Part of a small language model's weights: width 320, untied embeddings.
MLP neurons of a small language model. Each row is named by its layer, matrix (gate and up: input weights; down: output weights) and neuron, and shows model dimensions 48-143. Each number is 128 + 32 x the weight over its row's rms, rounded and kept within 0 to 255. Numbers have three digits each. A neuron's up and down rows have the sign that makes its largest values positive.
After each neuron's rows, "fires after" lists the tokens most often just before its 100 highest values on Wikipedia text that the model never trained on; "fires on" lists the tokens most often at its 100 highest values on Wikipedia text that the model never trained on. A number after a token or word is its count.

L2.gate441:134083104129167146167114096136152162155114078102049106197124116119114087178154186113194110129103136103113143178151164200133070135135131078052200064106120062108175163094108110139112131161142112108177103112156137038172135142093129081076169121129125124140145135079156139196137164193125092109
L2.up441:128065148111120160153182083104139136172086072100128142102150147135109074161180112092138135171061088042104134149172151141191146148130130074110111141127118132120121112133109142167117091121114124163149152149119115109187171096151126103172108134061136095106108140149089097141146160184173148169
L2.down441:104141142069111165160131067099119150120126131112095180135126104087082135075146078134114162178131113128134137112135140144132101130112129097140116157173135147061100099177073110179152134132153118127180129120128091088195174139125051139123136132121121084160088119159115127131110097136099080128
fires after: "." 52, ")" 4
fires on: "\n\n" 72, " ad" 21, " ind" 5

L2.gate176:134105147121121119119111103160088137071157172139130100172120136188176152074174096065132079173106152099100112143179156136118157138083161190184123141127097150117084127175126071176180157130145123125144205128129105130135185189165092104097134090142135103104118109161137165151163099154126130126
L2.up176:098130124141085147093182141135141069191149123132152191165126137120105149056122092123128170150160154115108130120165105111113106116125094138110130099149197159122078171141124113183087089136106096117097151100142146143112056158118145113119140166146057178130162091126115120087126112123070107142
L2.down176:134135132143113127192187103112100080100092182074086156169085121152157177092113110077129131115133128109122107083080123062112163141203089109115116122137112181070107216094124109177130115132147081172153154161116173134143098152167077172086117115143106129127118109164148127104143139116129152199
fires after: "=" 100
fires on: "\n" 100

L5.gate95:173130088150134147175106127121132064115214132100080154134139140119152087166128138157112188110156094112064109138203107160143066108151099134136123111125061112177136157181088081156145143143120074076092151105111172120063120118138147119138131115107096123116151140102125131108143154093075145062
L5.up95:140130132115077130157204113112117086118166069135051125147202157102152176168205129121157077083154115153177094171114109184104114115132182146164112120103109051169139140196108119127142119087176116088139148131053140073109149098151138097094118145150092156139080085147130130149110112099100126136
L5.down95:065150124119105124070086106111129090130163135109117100113150082126141082074134124115165057090138131145147151154181142147108070134120087144086093104087102175141092151141144171125178114126117161147112159058061107105151081131133106169110152089136173139152135125150102149139000109115120142091
fires after: "\n" 52, "," 19, ")" 17, ";" 5
fires on: "-" 52, " and" 34, " has" 4, " have" 4

L2.gate0:101190093147174110091134126110129166148154091122123139070120168168164154160127165122127128117069129171143174169149163126120113107098084109155119163133132156110137136130125113145178144109134162119113158133062179127101118102134132181155103128147161119134174151117136094166121145182094092150
L2.up0:096140138099128187101158173105153124143143084113095140100178174120168121105142182110131152150117106165149177168111122120103169143100074174122128157120143129126122126160164107112178119108166125148042174173070137175082094117129109153108051136127154140088120133179129114161138084178102095141
L2.down0:158092115084144113091131105093084122165147117101147126121126149113141146130135071069090095142078115109147148131067151154106122116130135091139106150120149090133106183070107142129173078152139148108122120104080170144090106137135154171063108089081106146098166097096130110095149113137140030127
fires after: "°" 20, "″" 16, " S" 11, " W" 8, " United" 6, "=" 5
fires on: "W" 72, "E" 20, " States" 7

L4.gate311:101126181093091099165106136113127131139104116130170176131169153129170075165143104104107150117122198122133104166122142063154176121122130095132174217189169127175111112127145133116131131054100103116113128170079115169134084115120099122134074139096145102104065178112126123125115133125142129139
L4.up311:124113112151099091131113124151109111120116117097110151163137160131138146104127132112155163140094213162130145147153117137106145095128103060154128140131178116137125124170121145071127191137161113157105170118087141094138111085145093138176086130062106111141094139070126145210124113179127118134
L4.down311:198141159093137158178178122213172164107141158162146132171101128104117136132116094116140106100193138101168166160120134108128220127109140095134114149169107099157135073121141124093105148105155152112180188153087140166109150121074107067146135113079167107119133141110112090075010129140173089117
fires after: " |" 52, "|" 9
fires on: " 11" 17, " 4" 13, " 8" 8, " 18" 8, " 5" 7

L2.gate549:122128102201137134124133094114120132124173094157153132149103166182113154150094121121188159121143138150081116150169173162164098178150062185190118133101131082155053139139090147161078130075157155170142133141107126127125120104166150126179143118158108112147118128097159144099141147051091139165
L2.up549:136152108131120115115183140165129095065104092073127178132149167185108119127127096084143143108077134107160120155146167165145136131141162113133127102114084155122104142143113138165096110099136157133168147121091222142189097130185157123148142111122162142140147088126145168084156140094141161169
L2.down549:120159144167164119128133122127120115114125111171127190122148095185123107120117080079102075147137111122166114113150102148090041124172118086192157112052130136170174111153132123167144076183141214126145099095091137126146105133120114128077090122066118112074139113142134088148181185126156112084
fires after: "." 48, "\n\n" 18, "\n" 4
fires on: " He" 68, "He" 32

L4.gate445:071115130085145185077127160102108117115099114154101152120105168111101159113093163157147123067201047077127136105111142115142108171074160128095099096164116093136118091105122150133060109163153158116077078131101147127157078145151126112091124144096126154064078132077118110123116170113125149130
L4.up445:091088098084105196135075135148113121080159176099148170108195109096106181082061087083136106087075091119125162109131132123164165160188037155124158118131146139053133190143082144116180139129137111146070085116121078154127086134123088110142137069099113125099173126149121142114129188133119117126
L4.down445:133081127165087146054143115142128126148107062182091106136131105102126095171127190131146080095111142136158132160094149086191158150122118170125085109115120135120110120087107088126100190137136103156127104161101113171119113072123113109145137099077194135180107163124160090131138094118097100112
fires after: " |" 25, "\n" 13, "|" 8, " Ja" 4
fires on: "\n\n" 47, "-" 13, " higher" 6, "ced" 6, "den" 4

L5.gate404:182139084131115119103137140041154165162170129083086063120091135079168131166163153135168128095199092159139196133159150110090115120101098111145170060199120141080126119146145125061126152096220097078084138136139140184151156147113101143175080158147108171114108180078105139134137171132154146112
L5.up404:166123118135129129117151157089111173142116153155107116171082169092158102063177139149101147106171083145149166119115119154129144125117134128203114111180114154051084131128126102066160120156182111067112150192155114200136146148088156136127165109134099172097138146098199094177153148144125180136
L5.down404:095113111097146118114100097148124097108109135169116153145141168147119129132124127152050156191096182157159119100074127159132148099110216107194107122124082106132114092125159116139139087159166101066148131100119146172106114145179160170064167172104115174117104182206170066158041139120087174118
fires after: " |" 30, "." 16, "|" 10, ")" 4
fires on: " −" 28, "\n\n" 22, " +" 13, "—" 11, " Both" 5

L5.gate109:165145055096136106117091090134171104103109145112153132077113130128108138171161163124129113176164162116203178098180114121092118132170138131094132177136098132146149119119126103119130135151064136094109061133097153149119078138071149094177147146038125138194195104110154138118118101143073091106
L5.up109:158154097133126083094142115152170186099135121124103131142146138200165095149159140089148153149149154104148094147189134141132168149139165078062158103149126111163132110137173099129111101111136148077102130155078117121118116140167130136113080132133089174195146151182161120124146122137102154166
L5.down109:089107121140153121185108078139147169106163137141097103146195146131065174105176111119091095118106101142143186155099115155108156122142064110075083158118134143139179184132142041086126118117141126128113138129065189153179093091157132164109109081054120109141133090123139130097103090158101142109
fires after: " on" 21, " |" 12, "|" 10, "On" 7, " On" 6, ":" 6
fires on: " February" 19, " December" 13, " September" 10, " January" 9, " June" 8, " July" 8

L5.gate172:187126128112138204162094066086159077111137104125062186150103118127142161081139119144145230162171164146124141089130117132093117179110186136198139151118149135134152144155148090153124124103141165169127197134219161089117170145076135138125091123096085199147131138159062081139157079095118080185
L5.up172:145178135118190082159158088158151100074123128119102130160089101151099180110121095117082120086126095212135129139152155094153175183145163106124169202125115112173119108111169150173126154125155161180138107160195134123181173135136141132104140180120074154123130184146088122146131142148091119181
L5.down172:108127120135069114126104145125149108180123122141054096098128111141095099158154112133147174065098202130141114105138129154092093107137120160160182159094132154086156111124098124069085131100154125131153128133106060160121117078162143135113092107078132133126085164176108150169108140101142089092
fires after: " the" 51, " The" 6, "The" 5
fires on: " town" 18, " city" 18, "," 13, " province" 9, " village" 9, " capital" 9

L4.gate499:122169131123127126096153124111141164125110137105152143164131174105140172140101174103138112103115144124120143076132139135170079124144093123151137108149149171083133164129136113159087141092092111171109071131128127144119138094170170100135143125119180117160123156048151117083083119131109107150
L4.up499:143172129135179093104134126101147167134106149169134117104139100118085137103141077152121124095137131102148092120127200148076115119124042163071145096118108138184158120153095149121123131134024103158106122077068150138167143065184156120159149170106144133141190144089138139092125141149106114052
L4.down499:140098139141125120118136147131132073115141127167136162076102123154069130097162233140160140148102101141145132106138137087150139161166105097076106075171111105189111151191164127104118159093097203122156161131169078099093103168111118148151170126144142124150117136164152121121169149090100116100
fires after: " |" 34, "|" 17
fires on: "\n\n" 46, " votes" 5

L4.gate309:121115108119097083132103138120115165146122129163175113149168113139111136141124120127120135093142130154181086133107127103083167110144125131123128050154102166146157143163107142110150109137208121159120138158134126148099186128177160112141138098130109142134084094137145080177135142108093170119
L4.up309:146085126117082153137144058147117097127117154111208101148142162165106130154094094126151100141130098156172133128150148120069156142164112128132098067131129136140111133180158148111136101135195185117085192129157146193132133118080152115117148107104136134157081113130114173215156077137119151081
L4.down309:107125109078151101102134127091142160094077087149160143125134094106113130180160150067096084134155142138123087125118169132146105131163110152074065113129112198143096141113152149080123140113184108137136065161168127113155193146102179071119152099127099138165115150107153190175079140084111135155
fires after: "," 69, "=" 5
fires on: " which" 86, " championship" 7, "Career" 6

L4.gate394:073135208165118130190107094062192121060116110102098121045116090148128151129166187135144075085090164118131108143086195129141121142107149066137158115074122095151129187128136103124148134139146098132198194134101141070157173125139087181153142131107131089148107154109115176101074131099105114180
L4.up394:070098150100092155167121047096137159105058114149142120040118150131126120152119146156121083121096152079115131116119162100160133182089124064115144140126166144140140176087140091116140114159178108125181148088111108090148130123191113131142113131108171118175103141158121151109087133113129119178
L4.down394:143141092135187145144123132120146162121142134106113175154105163095106118084116110099100164157142141114108103143102127134140134146096186135171083155160124154069091140137125156156118065130082134117100127124113080164132108152131123098116114111126099085153127117099165096169049116134142157101
fires after: "." 80
fires on: "\n\n" 86, " te" 5

L4.gate291:142103151131084127117171089119133083122098146130097141133117176195125096135153114060159156111142183152075159113104142064144170138170148075100140139157126114087173116118196157108170122091113107089072147162116110153119128101094070152218136083103070222192150148090164106146096155162138102122
L4.up291:136135161086091093085177115093130119186116133164164129110121093142138116133100118111134130175152173117063178157112163079184207154125057075083104101149133135090169095122143144145099185101142045082109141131119130139111152133128064148189083070137126139131098123088121133182169129116168129135
L4.down291:121110122134123125155153128142108129126113125147098132114125127177111116081143132097140146128120106141137126109168141132165126139133143077130132090154143130117139134149101158122167148126118135096100116138106122095090121092144140127115122119177126133148166146120193133152130145124119000168
fires after: "." 64, " \"" 12, "\"" 9, "\n\n" 6
fires on: " The" 75, "The" 25

L5.gate230:117067094113137096122127136149116123118143135077170128141119110063194050145093105162137141105106154106092146143113144134060133140034166131141149154156118106142135110104111077157159143124117103151135152111156091150156135195122165090169126124149158145090113162160103128142165096142159168042
L5.up230:103052096113144150149136138138100134115184165119173128160107096098132158118088148122211195109108132162090060064095158156094152161084124068126150109129071146152171124102059145110085146160209178125164148091191161123101150131120148081149210140107169123111104134103128111183112091094171149063
L5.down230:109136122109126170111105182130127090158116121121129089148131117137130094106109134094177196092125159206171142098109078143092150169087123138169153101142130142118175107125084152124117114127141135170142134202133163165160170075116159094160135141127093130129169109182097076121138104102170078043
fires after: " the" 23, "The" 9, " The" 8, " high" 6, " a" 6, " High" 5
fires on: " school" 40, " School" 20, " station" 11, " village" 7, " farm" 6

L5.gate118:125164129090101106095172130111155170137184159159070115070111129147161158095127111122108086071149135124142179108167164140100157184115146067096116143135090151126096139145164086149146096144111146059132139129096075141091202122204062131075114168165132110147104162131085147101150139091143135116
L5.up118:135036107135114135120087168108128092091054141156164199131138104103100096168082139120135131208142131096121147094099088113162060105137186080186117140177100113122114119158123174114131138116184101123134079175088137133176063119165161135111122112098150103153134127170144115153106153213099154182
L5.down118:137145152161105168129160086173112127141137114067145166113155122095098123135136079132121093149165115122071148143078098106161128183092132141171140147113076117134199117183107131137142156130168107092148089179136056138124109071097134089127081080119086115092145104132109092141078139157127143172
fires after: "." 71, " was" 6
fires on: "\n\n" 72, ":" 7, " elected" 6, " integ" 5

L2.gate269:091065126121172190122145078150110145142109121097167149152105097129094148109141127099124099129177177188101132112122162166081199127131127082155158115113134149108103160133108098145097111157143130177121087177124137148186131140128110143116131136118114160136066144101124110163122084142155140166
L2.up269:118155123155131152081152130098120131107134137116121176093128123122174084157098196114157144143151144143137136089144195141104121119124101115131119111133119080130135171090128061171127167115144140100155180145113103116134136133070118085111130132180132074104131118132075136127098123148136093255
L2.down269:097118146124138129142132117113138151128108116071117168090104109111155132092079169085128086192160154130080153122123137143094117113129108105135155137113119147150070136156115085134141120132122161104152148122129102148132163089164129089107108109147072096153114130173137101174118107186100128181
fires after: "=" 47, "." 42
fires on: "\n" 47, "\n\n" 43, " Open" 7

L4.gate584:110104144143154116146166083137071097104088156134142133141108123104108104166122110081117138179056144102124131129183167118109170099078113147219145103102163188160152149112050115118060157083096075153142159124111124135159133107122126118128102114097080108121138146154105126106096163105079078136
L4.up584:134073127090130119133089140152036204155107157146209140094152092130121123185083137110141073125118152129100089129123196152108134115169140103150145138163097100163156162104081204124125139143056164156112152170099144116093125124128161053149033094135121088138149092164162165117108131126135141150
L4.down584:166159115156112121110094140091117185159101131153071126112127103146125170106158114223090088123126103149122136074104084104147062157141116118172135128152111149127025166096161123100139072080133127127126114113166121130147117132082085125100182143163102119137167152155091147136111141139084102121
fires after: " |" 29, ";" 17, " his" 13, " of" 5
fires on: " 3" 25, " 16" 10, " 2" 8, " wife" 8, " daughter" 7

L5.gate639:109147113127086110103120094152110070121083118130114140109110096154097159186142153174109114125155221100139101118124127111168081154147141097087133143172159121094087102109111091116090119095166154109126045190142130161159200097114110148154118187148139168150103158140090155102135147113130181132
L5.up639:097163118152132121129092183143104118144199102143117183199099119128156184124127049100153194170089126150196105119087131156146148071065141136113121070123167087105126096086142156097156165144160121120145115103096166062125171115143103186146122140129138170132119165145103091188146183128131094175
L5.down639:112142134094170181089106111109176045120128083083124150098074186144150143070161135101147234156119152112138141161073101132176169161093136168172079128089171123136115102169113121180189090127066117170135131202131124130155160144131115163126153126134170191150116171114103100098236128139077131112
fires after: " 2" 31, " 1" 28, " 3" 8, " 4" 5, "os" 4
fires on: "–" 47, "-" 20, " ph" 13, "oph" 7

L2.gate392:058142137108117129099123127193110196118138092104109123138167137099126165145156152086117086150176135107107099152130145135148152143154107140159065162230131134116152118144135142094069100164101107122126140166134128111119110101095101090109152152137122122120112116136136115166138147165141151110
L2.up392:095123094141148142093185141158096138154105098151137171118197103086144154101119084063169126161153098101155145126103164143162204133127096161148111143124142163104090166119071160155079091096110099139168158131154122077130152136139073117105104154136092135127166077174160116136123125112148135129
L2.down392:106132114123119158133183123094101192111111173119125158084183121101152107120122165079098138110110156088130178075066124109198128119148127135160151084133116111126109148086107072145162091161123088144161165125134119120115176135215113128057134122140159140150125151143158166153118111127141080121
fires after: "=" 84
fires on: "\n" 83, " origin" 7

L5.gate303:097075145154088164152156172167167102100176123131107154134142149093174176147160075106175132083136110110100125110114138113111145117075162144083123135175131109141143186149131108172077145114118092066120096135107150141117148096056085133097060070114143109141169201162148119071165156136164139115
L5.up303:080117160171143146108152194100155131146182137160154126126177142120149114156156111112131118105122135111116170146150133104103111131180103154165131166127147129113081113139117107156149141091190063073098142106103134147137142070085123111127135138131060070076111157195139121115094234129152147199
L5.down303:192121134195097093148194087096052134119149110062146132105066092142129130082150118156131135162166177137112124158136185106117170125106145185102098114159132133127162157124123129122105134184125149107219123146131098093162185144164136185067140140104134072125096104132092093145096131128065095129
fires after: "=" 98
fires on: "\n" 98

L5.gate439:103109098080085151109158122122100133108103137169138146100149137109108135128185158160153102147187105085137199120124184046151121133174193106179146071133119104070149172129086094180137109132123165187150144212149131180156143122144165151170094124180179098113145173078074152087114166118131125160
L5.up439:129116144138028092110091162119142118074130108165136121090110122114117122128153110133135134161111109140052166095159145133118191179181118080111187143153124105085130116058077156094084104146153145202104159148108098179114202153101169225099095158152142148120118186117110132108129155167109093126
L5.down439:153137200181140140113161108104136093119096141089173026138122112138143125129096129168085111119098126108121121132066204114190115128150119103128112082117118065110099100153125144110092116170061106154124096145143086113120124127124111101137175086137118064117128120119112105184113148113125105184
fires after: "=" 34, " 3" 13, " 2" 7, " 4" 7, " 12" 4
fires on: ":" 46, "\n\n" 39, "=" 6

L4.gate320:088080111085146159076161141096091141163159160126096120145135169123100139087157150151119142091117136171180075104175094144070102051106080136079148180103075139129114170166120131127083142144142119149096093088098116122152054112135153216132092057109114123145142116137152144154121119127099142178
L4.up320:125069140136101132171137109085097117119123154137134136099130147128098132147125148148123080158171157159115129138150196113123113087108058079155104149161143130170101173124087114153156142129140101129068107176099106126135130120093111141215060155146140157102161130095178035059118119152115168070
L4.down320:156090107181156121188126128163044105123113140100135109118083116121191127123141158132102131110090128115173079091114176224079130158146102128120074193064152096120132151105110098117125159151132089100067099184172151093085117124161159130127121111147114139114143094174182165099060145120093125169
fires after: "." 31, "\n\n" 18, "\n" 8, "," 8, " Released" 4
fires on: " On" 30, "On" 24, " on" 11, " when" 4, ":" 4

L4.gate149:146113106090104135131163126119115070145130152130114172069097151160150119184156080136082107166145105157166175121146120177094128094095133094115119142129149133126145137134112136218139134110126132129163115094105142082133103147121129067191138103167142165165110123138100136123099171159078180177
L4.up149:153093154154185116097090128107101108127086107094171205150156106176117120174123121050124144110127171139107119108158123145113110142144134149120095121160062107133117165115100114118062126101106038113172062097126054089139144036141136235159078122096109083172150159159135098111134134134186112114
L4.down149:093131105181160071099166115080093118140126133081089056127117188109155169115099125153136119100206149133085178094110178116110089123125165187141134089121164087171128141076141118116127091127104137103133194098167128083122091130085102119113125141081060102108139079110118155096142125119129123148
fires after: "=" 30, "," 22, "." 8, " The" 7, "The" 5, "\n\n" 5
fires on: "=" 32, " following" 14, " it" 13, " after" 10, " that" 9

L2.gate569:135133062131091105146118149173181112139154150136068129176129166139142075073067177126020206143135141135146152129113099141135148165113164165145093090129150145125160146118065147175147157170141130146143134098140203106081096160104115149132146102115098123117159136125119127113156165113126152152
L2.up569:134143169120104135127145121073136086067094161124128108160163119174076173119169145154123136041036103151211125141127087133169125203091130138134064129123215131148161098133129084152111131120132127226084126104212166111186106190163092105088137096140193108125136095138071108101127116113141149094
L2.down569:227128103141155163093126140154166084109068152116115138115127159093084164129135094067201121077040137161157106089124121110162189145089148113128120131119166158096171095124131155147113147140095138124105078106116129127133180124058069128031130096082159188128176102170072101166117157131118161126
fires after: "\n" 78, "-" 15
fires on: "-" 78, " •" 15

L5.gate632:176117119097177161130064135107159105132197153118177184150104166140173148121155088083160143080090178116147093097086141129114132160102115042179114142183130131117085144090137110156083093127121136165109106138132109141078130107079118137143110117104059167140135114099120101056122202125129134115
L5.up632:135094102158159093123152154087178109112151088088122158136122191144189100118196109139100141152077142143156134137096162108099103154043055112100113128134167117132118202171183185157142196130162130134156146077134174110103163096119143120117115129161140145130118125070122176189201144179120122131
L5.down632:136148127114165124175156159147136124198193120139112146175078125091157145136138082103134080093116167156149077208119131126153132105156114090185070115108096137110104111097162133154097111139101122107168152132084106124111157126083154154149109108068076158141184120148131116104148133088146090095
fires after: " the" 56, " The" 13, "The" 10
fires on: " company" 15, " council" 14, " group" 10, " school" 10, " band" 9, " station" 9

L2.gate102:094143115106145092149124133127168172171200151075117068138138094075136100168086164112134101140193116164125116111116105068115098119119120147153120124073123152118158156158146093176145088177125106115121071133084161142155143038073138153147118154120111105147137164157085146114108164098098184063
L2.up102:147109152108138107138109101180123160126152134158122133143140110121158161163144113083074160154124091142083133170133126107122117097161120160088099166094115137130104146074104177119138142172124116130155135156107142172074127168127119161114106121143109114101099144115101149139133132077170119129
L2.down102:113140127059120131113172135172129091103177083122096134108096159128170110131134096092124140145146103175065108138141081147117089108120102094158183176130106148100131150152123137099139096151107057137138130106098164180169137097115108161053100107137070128161082162117101197133171161097163127127
fires after: " =" 49, "," 9, "-" 7, " is" 5, " 2nd" 4
fires on: "\n\n" 53, " a" 25, " place" 7, " Website" 6

L4.gate429:111118095096119129061130161135108147174095176144125134115165118108101153076151109132103085082089077176115133130095121131111115137199130176133183106111070095132125095172140153207189130140174106187083133072157134143094105129153085142081111091176128081122106177054160128129198125087179146158
L4.up429:148120105110069152093028155075132078132106131135109120090122174119123064094070116096098127124111135151151112118141200126130092111112108121091070159148215128135109183155148175151176146112130141146087090111144173098167165079064132121162137111121154185140177145116140104124133117093145159110
L4.down429:125075141162133132140090119119126114100073145194161158100099078199126134061169111121054156124095120172147127130049164064149123187133063148128124127106166112134099094195126141107064154122154131095140086081097128166159065132169130133129118158120120159131181127079125097165137141145158104139
fires after: "\n" 100
fires on: "-" 100

L4.gate120:157156155079121065126132146156171177094183086102080169111153108135158158114149113110109183219087154106078113108168143201115044153121163112140154176094173154135100097193137078175119145110127066064141098112105134144172163147164107124119086118109166105093152169109112168148109169104169121056
L4.up120:136111120101090109110124125125135145163175142125164119106180102096134149148151122106109097148181102142079158145153097142102121098105168148099135157081097150123131026129139125150162144101165099073170168163124128197148154074101096181064125120148198093050073108089160114190155106175130186115
L4.down120:105081192089178113092156106171120188097132130129150150153160151050138180125131154129078115101167096151137112096132094118152117133145099143147132137137121175073071118139123123116152122108084097141160125125103152098164103186128088099079123137130143149111122153075104142109067105086150120117
fires after: " =" 26, "=" 26, ":" 12
fires on: "\n\n" 86, "\n" 12

L4.gate205:140104147104106164048102119081166133078109120144161132171182152183163178159093101107105135168113128072155137130171157139131158143079130150139138086173163113119133195189157131135143189164129065072153137108081130181128095170080103144108084140090142106157157135097073115139124153130084112140
L4.up205:114216117155133110158086133140125097135111124125129077183126100152139141043105160129158106087107130168142149107124056101146091151098156139133142134138159156157136101080080139060076147148150172162136125115144099094099140146171121130139146157144205121144126086141159123117151128103125160149
L4.down205:153139093160109146080152121144123105100141088149138190227133095081142110153077128124138096149184125127172084117113082122146145117092172156130115097162144146089125108129094172126154178145124164085121086127139123165128147139086096108079162138174128067143172133102105085104109132180055149159
fires after: "\n" 89, "  " 9
fires on: "-" 89, "|" 9

L5.gate329:154073143134170181154132102139137143143114165155116088182125090085179129143145124153108136111194174124169131072088098063165130159197103141191127205116116112127162084061099097140156120135177127181135183161046090136093132106072150134147146187099104129164124106174049130144101136159102163169
L5.up329:155137155077049064099145133127147120113106115148110102129130096084146145152161107080131129118146150095193191138121152178183117128114151194067188214097194111119126116048107082104118134163121107154137108121114116140185119112135150153115164141112061094144121123118072114122127129179149143160
L5.down329:102156114044118183175124112174162189168153114121100134172101136139136145104166147081089121081122131134129153157136112181138180135166102129128139137130134166098171071119112090072115119116158117156170127070127096149093138137154157153224063136149105119126108117112117105112123173146143114126
fires after: " |" 31, "|" 12, " February" 4, " was" 4
fires on: " 1" 28, " people" 10, " 2" 10, " 8" 9, " Bro" 7, " 5" 5